From a checkpoint of a small transformer trained on Wikipedia: rotary positions.
MLP neurons of a small language model. Each row is named by its layer, matrix (gate and up: input weights) and neuron, and shows model dimensions 144-239. Each number is 128 + 24 x the weight over its row's rms, rounded and kept within 0 to 255. Numbers have three digits each. A neuron's up and down rows have the sign that makes its largest values positive.
After each neuron's rows, "fires after" lists the tokens most often just before its 100 highest values on Wikipedia text that the model never trained on.

L12.gate1005:148145125118121140135140087172121138134105104129139148134135145127145179116089151099086112112112096121165113116106135150143170117128125132109110117085117137111129113147146137136134130147161106155150117058078134161070114130118102117099129177132137112133106137100118158098160146145138104093
L12.up1005:133101143116113169126120133153112141110103131119139115127123127088101142127114124109149084112107113130136091143133175115126117130135109092123129108140127107125131158155128170146134145139119086137158147090132102107109140182121152111108125114108141107132105166136159161138154108090106131155
fires after: "9", "0", "–", " ", "|"

L5.gate300:135106104108101125147143100079128107136130116104185142129150138127142160128092129122099110116125140176175072122131169119087099090151131191146121159142162124151116146136106140137123106135141177121136106130117110165152151187142128124172145135153108133102152136117159149166163121178130116158
L5.up300:118115091138120116098167143147096132155106159156176123115104097133104125087124101161147107136099085170105135128117193161129133148122147131069133171104124125144169100115136134106131123162119120152088114160166126094143113120160146152165134159124126113128159123120172104185167096125110139129
fires after: "0", "1", " ", "9", "2"

L3.gate167:136137127107126092117130151132121144111110110142134135096108139110139124114087130146129104162108093159168141109111141155153149119092157163153156092090120087144123137112122148123144124148087110150136176149128183114072108135170107135105108160116105109116141055158143145107121096119150154113
L3.up167:172122125175103129146125167105137125148122105134144149129150122070159151111070126164159151098098142114149150123106119088114180125142062136153127116121123120130138097147151133139137143117114094095087154153142144135131124118129138102145127131103110152159121123125153135147088138144143104138
fires after: "9", "\n", "-"

L6.gate656:099178077118100121135117140111130151122165137168100102115132146151137119117102170114160069123146149109147128135118114150096111127144136133133137178086110120139107117127123116147121115116141090117153172108112119132150111138156145085094116072134120131100155113136155115116098087133152118108
L6.up656:121084133132112125162165117112121152078140086124150173124168145140114168138129143116157128133119107148095115156149111125096181175124093127127114141096100129116141097101149150137111142150134098088055131124153128102105124138145111133111135105087094134160150116144135097151107086144143116131
fires after: " ", "9", "0", "1"

L5.gate34:144122133108136140103155103119144153139112132118171146154123121122117154141118140131163126122130147134151130142152099136150158110135136147131131169107072163187109136124080086112098151148170193109149118127140132164064127146078167094134140117140090120128134130150126179114111128090138128093
L5.up34:159122152126157115118146148095141142133114158097160177108149106114137106116129110143180156140115130125124128132155100148127124110105104134124122157142119138165126119147125122090079119105115161111106145134095113166063137151120112157087136112115133083112125167160150128082124168127144159118
fires after: ".", "°", "E", "W", ".\""

L3.gate900:124095137094108121159154123135128142129096098109144105126125163147155154146145146127169129092161059106134129091131136142132112103118074106123127096119128098152139128082135117137131150142131128139109081135136122128084131124181066131144144101150136113143141158082120136119132099089117098093
L3.up900:120119139172144115177157126083125152150141111136170100110107114126137110102131143104169145126123136086137110130119107137130109126137117083174093147113117162122157149121118139138135153106102104106136094092087124139116155199140082125124116069147140158110183152130143130172126144162103140122
fires after: "–", "0", "9", "8"

L3.gate367:137091136142139117147137148134173113119111111136096142115136131112181151132171120105124105135160122146117157141145134119136179126104110110103154152147138130141115112101126140174165108150159141113107143127126112129158128077092141141168125120124100160130123093135111167116113122104132090159
L3.up367:139148121158138111151139109102150128120131097143111093117131111120138113109142117129108106131150135145131119138103122124128119078071132134135122151129149141138107076155131134160127099171169126107118173117135045138114120077160165098142140124100122134124098101131154171142118106133116105135
fires after: "5", "8", "-", "0", "3", "9"

L3.gate591:178104154125079144130114095152163126121144147105105144087094141144151141137186147129126138128125103125145107134152086086121112128097114146131089143143116124106139126123129138103100121129153114137146153101088127084152114119160119160156132116171134121122088120120135135150108074149115091119
L3.up591:124137142152143114115175145137138141124110123135169158139131103110161144128159153137122112106104166145159145098126115128108071094130143101127141113082094085175120153132112134131149134154109149136146138166097085162145103133120117115084137079126112074159181115127096121154132162144142191141
fires after: "0", "9", "8", "5"

L7.gate362:111132137132099091111118151119104164141104118080137130187128141120119135083130111100172150110134107087123120146090119120110145120099142085146124113100191078125106143133152070141119121138139114078147147126129133127102157135131133137101144113107149106130120136161135103113146125143144116112
L7.up362:124187144102161156144119119069134118102147103146087088112141143137146170165128162173120121121174118112151139128105120143122148130134135099139078123121112177133152167121138121103123138133121098115189136157122165162104132121117106146141138115110133134162105120106112121153141115163112118154
fires after: "s", "\n", " S", " ", "it", "f"

L3.gate4:169126160132150148134141121133134138151112130087136163141135119144125128142116088115128179102151137152194084137167100141116147108110075180146127140142134089157137141121092125127111155123126171132137099151142133137089099162117159130143116126109122123121135133148173130117120155110127118120
L3.up4:162111116090121112136176122068140180138100172077139133164105093103131090109118135119143164153183121116123094096161113139135119098110135122113134140132098130165130173141109115112109156159147123137136146118109126166099133164120149122059124139134128085105142145124129173137141181122125161126
fires after: "°", ".", "″", "E", "W"

L3.gate486:137112117127107100114099152106143184105114127122120145131165139125147106199140116131131129106177146121130149129146133128093127113110115109107130161153128136129043139177174127145118167174174127104126078178142106154109135134118125150146114129141185163105154081146140168126112109098112128140
L3.up486:114139125136151130107167096115118082173116097117162110135084137086095169150159111145108178113109119035117129133105145135149149083115107155127128110168160155129189149137119112141117064143140153120122179149126101128109171097142182148146096119122094101132111084125165147138099149125144128124
fires after: "1", "3", "8", "4", "0", "7"

L5.gate961:126119143083128101149075108092125156120123132096141087142080165146137124094143113151141122135179124106101141136147137114109099158141102141170118168131124160126142135177127133100145097107085151166106118133104175127101128114137099133123127094146107159093127134088090176150163132147120134136
L5.up961:114099157117126136137095128123165162098190103082124106124118135110148141114132155147118107077108101133126147152154129177098095157170115137189147155131137105120144142163118157103111174152122123138160120106142163148121140106147113128113123152133146127070157154128131113126139142176102094091
fires after: "1", " ", " St", "2"

L4.gate780:118108131097148128090132160138104124174134156127114132183148180150121156153119146112145118093107117163165146121151140120114136145140131110135108126156128120148123128115102136109144132133149161176118074110106103080175141126138139123142129134130083143139098156141128099133172154113096126121
L4.up780:104118135103144126113166154140106136140106118150116158135167155118146143108051127136166103119138112131117129117154099110120098157158114167099097151117148133141113128094106136075114135143128100187151138107146107080159093144139092088151119086069126146128159125159106150149124099105147134181
fires after: ".", " (", "\n", "-", "===", " La"

L7.gate508:119115145136094105141134111135149097121084159143122167130137156127131097155121080124113185148154105156138146101149131131151098135157092155119105069100157136088137098112092103136104129125093129102148118094163167113130126114093118135175158141175160134132117127116131177085145130098131100129
L7.up508:152151092076107176123103177155113108132160119122089136120111133078123157140112094168092157119103140144091139103113141154123134173158126164113123127101108102105138094132153110110129141184128123144084161103143144139105125123154085127111092157092150093091094173099111100125173130105108192130
fires after: "e", " a", " E", " A", " comp", "E"

L3.gate548:141143128134104155090133087118068132156111102151129156139103158138119126174093125145109111128127115116118120147119084158114113141123143153132114084112170068190107130125128136135132129099114116133152136132163140131164154110119110084111137109103151114168114133150164122135194106132118114171
L3.up548:134148138124130131104116101115073117166176123147122151104125136170143151168104115117138119113146095128121107168133119167135173145143139145151148121093133083156148148138128083152117147116098127135167132149136136134142133104184150121130132101084126118161097164162153133147131100153136128155
fires after: " the", "\n", " ", ",", ":"

L4.gate973:087118136128148107121166150148153137177114182128136143075178111137136133142188149169076153140141152104081139125121119160156146114115156153150156123133141120118143081130131141136133111187123129149129166157146104146150108086104160137151159136114140151106171105105172134112122124110112190126
L4.up973:107153153135106179095153146141119146111144142121166145132096106140145151144113121146163134134142065120141121166057055061131114117163160122129104111114113121155155134139174114117141122123117159151130117137104137135131148129154128125143131111096129138136130093137115132112133128142115099159
fires after: "0", "1", "2", "4", "5", "8"

L5.gate249:147117141127135153112088177113121115132152125086096134128084136126148130145130162146160122133153117141127115129165113130132110098131143153168154145087141117116100143167147157081123127157126101106159131133154134118131117144107106092169085127121108112119131083130114142126096073132130129136
L5.up249:146158139150136171124125145086173159124112136102111100132131124120144143119140152155118159141126110124135119131107162155132096147153091138133159131086120113106153115123135152141121159198131091129109139123125098123088172138151140098127131126109104133128133123132132123135084177164153120178
fires after: " was", "9", " were"

L6.gate216:110162162130100139070121126100128104117100142127137122154103127176138083160107101174148134145138110146143128163129152096105160134145107089163116108129147119132120110149161144181119105130123147178135142092125106135106143144078122138170068114104163121120125118132112117122125131100131143095
L6.up216:123174131076133143117088139154141129132124114124111071150129084127109105137088173140149084163128118128130155114123134133104120151137112125142102122165143138144170143103107150141123138149154091158143099134114081158070110118133098118098094119137122094131093107163114123147100109124177130057
fires after: "\n", " ", " dis", "|"

L5.gate737:124187135154124128162173124181133182099123105066139146143140154114124087132110123121134113122154117104129160125126120103118122117104150147140147146145163157115107075135121115172147115151064147118085104107115154137099118122081166164130123126104144146100130147147110140127158099104119186155
L5.up737:127145125132117106091146145106151147098144182107126143139103113152124169155099168121147102113132137124138106141159140122098108147111142150122171101172111164097124081080175162118136131075090163099132115133104131128130149122117096153156092146108132119134076114095129160142158168115103101154
fires after: " ", "1", "\n", "2"

L5.gate843:196134125179140082113123125140142135136138143138108140100110119153135134161082102131158125114187157135140112100137165099149118145110093081118132116102077119101166165164131172164144102133130148146123170097124143096141129129082077191130140123110149106146099101119151119134140094116146156131
L5.up843:112123120154103142168131120129161140147117140167113110144129136164164118141121135080120123110101119089079179123128125114090101166101137126080143146144120151124143113135131132115148128121109132064082123124089132092092137126116109092116148106119141128123143125170077145095151114192062127146
fires after: " ", "9", "–", "0", "1"

L11.gate382:133182127139077139127130102139134125125145114158127096122123135145140119109094151101141112127124143129161129064122122140127154080173114133148125113122111160103134112135123106107090112138142153145138094131125096176185103131172114140104127127080136107100128110116107122125096085142101130146
L11.up382:131090177126100130117151132135121141125142150098113147141121193171101143103115119157122126147104145141124130104098152132139164140092126142131113143137101142158163123108100143133099074131104133183144101122106119151103105140125082109131137124102137081102125099123163151131110152094090140121
fires after: " ", "d", "2", "l", ".", "1"

L3.gate682:121095134108123101101181143106120093161106135138073159113140108108104106088123129112085114174136094159163134125162134122122152103124106156134101105109139155143131128124091155083192139117102139127154169153153155124109156111111127137165127125177131159132121133138150122152111112121113129131
L3.up682:137100120120103092125104156118139141161148109131136137086135141109140111132116104127092114128141158179171144105124102140143155095114114133098109099131130104094159128135118154131125156086123174084166185133146112125138118127130147135135135126141057168098089085139155118137127158105150129140
fires after: "\n", "|", "|---|", "|---|---|", " "

L3.gate488:155127132096137110101146103146147171115136107120135155108120118133156158091150158135121116116147118122135149126163131141137076071143068093124147126126152093103111088152116125125117105161130091117100126180084126103115130117084112172145135135101147178139138126112141160110155138137113106168
L3.up488:112103120083159113127107110123149116136163122132158125121107165137118201131105133174138139148176127141156147152141122172145103126203079154133115126122085053161138115127136126112128141095107087141113146144169124140119201140121075164150105145167136139120118143113146140136122173089136142142
fires after: "1", "4", " ", "3", "8", "5"

L5.gate95:153159114148148138142125169127144171162137117137121129119169153136127143115126123135115131113082129152109177147124089147148107095126126135144141101063151129152075155141093090126163122139152118166122168114106115155160131139140194119155133080095117075118090062116142119145117110113152131160
L5.up95:145158090117127096128087126126168170160125129090149135132096113141102138153129134125154140118130109122094087101129094111144092154138151110116138124129112118183130099127144116160127130130115132089164175066119127089149141118143129120159125098160107151103120157071119093152136157131114113147
fires after: "0", "9", "1", "–", "4"

L12.gate771:142105162123103150124118168166143107145121117129101150139168120138133152139136133136115134158138156125111092143171166108116145145097097111131124144127117166110133127122151173136083111164146114084177130109131128106200163120096169166150125123094164120098175123113159121185101122106117152130
L12.up771:109096067144131144175103120133156142127167159145131150119090140141137151118130136130136131075087121133149149136174129114111138146129125100118145152159142152103150140125122083120141110101080092102114156108122094118129156128121122171148129152127142100113133116094081135121110060102114137160
fires after: " ", "\n"

L2.gate459:150100156116088110132127139183117184128087112097110146108135121163120176118098148146116132114095107078127124135133130124116128097104093127112134109121129162113096130108113151115103118160120088103119111115108113095111100123109160126123154127129156082148104115129115125140105111188137115126
L2.up459:138124103106119128140127118106150111107123119117118131095121112121148105121136153146117133156151116091104135118111116079093101124092146106094081114143066114118099149112153126138096099129098061134140159117058071115154070167149097145138141110169152126111119160113134112144092160153112120129
fires after: "9", "5", "0", "8", ","

L3.gate588:127126145134122109127186130150084135139161152126113164150149125115135155126134131123160124130118161094131098137145109138116092135155115141137141150161144129173096127128101112165111124186165129153139118120147116119128101146126164105140118124117142138118129143138128139093119180140106151107
L3.up588:145090164140137143084193170140162149125160161082148142109118125168085119086099118149158114173107117135131171127106134105131152174130137123132144146145143148151119081124127113121134137102106142130170143114108128100140134113096118122125125116133167143091123127117105148142102146115148126141
fires after: "1", "\n", "-"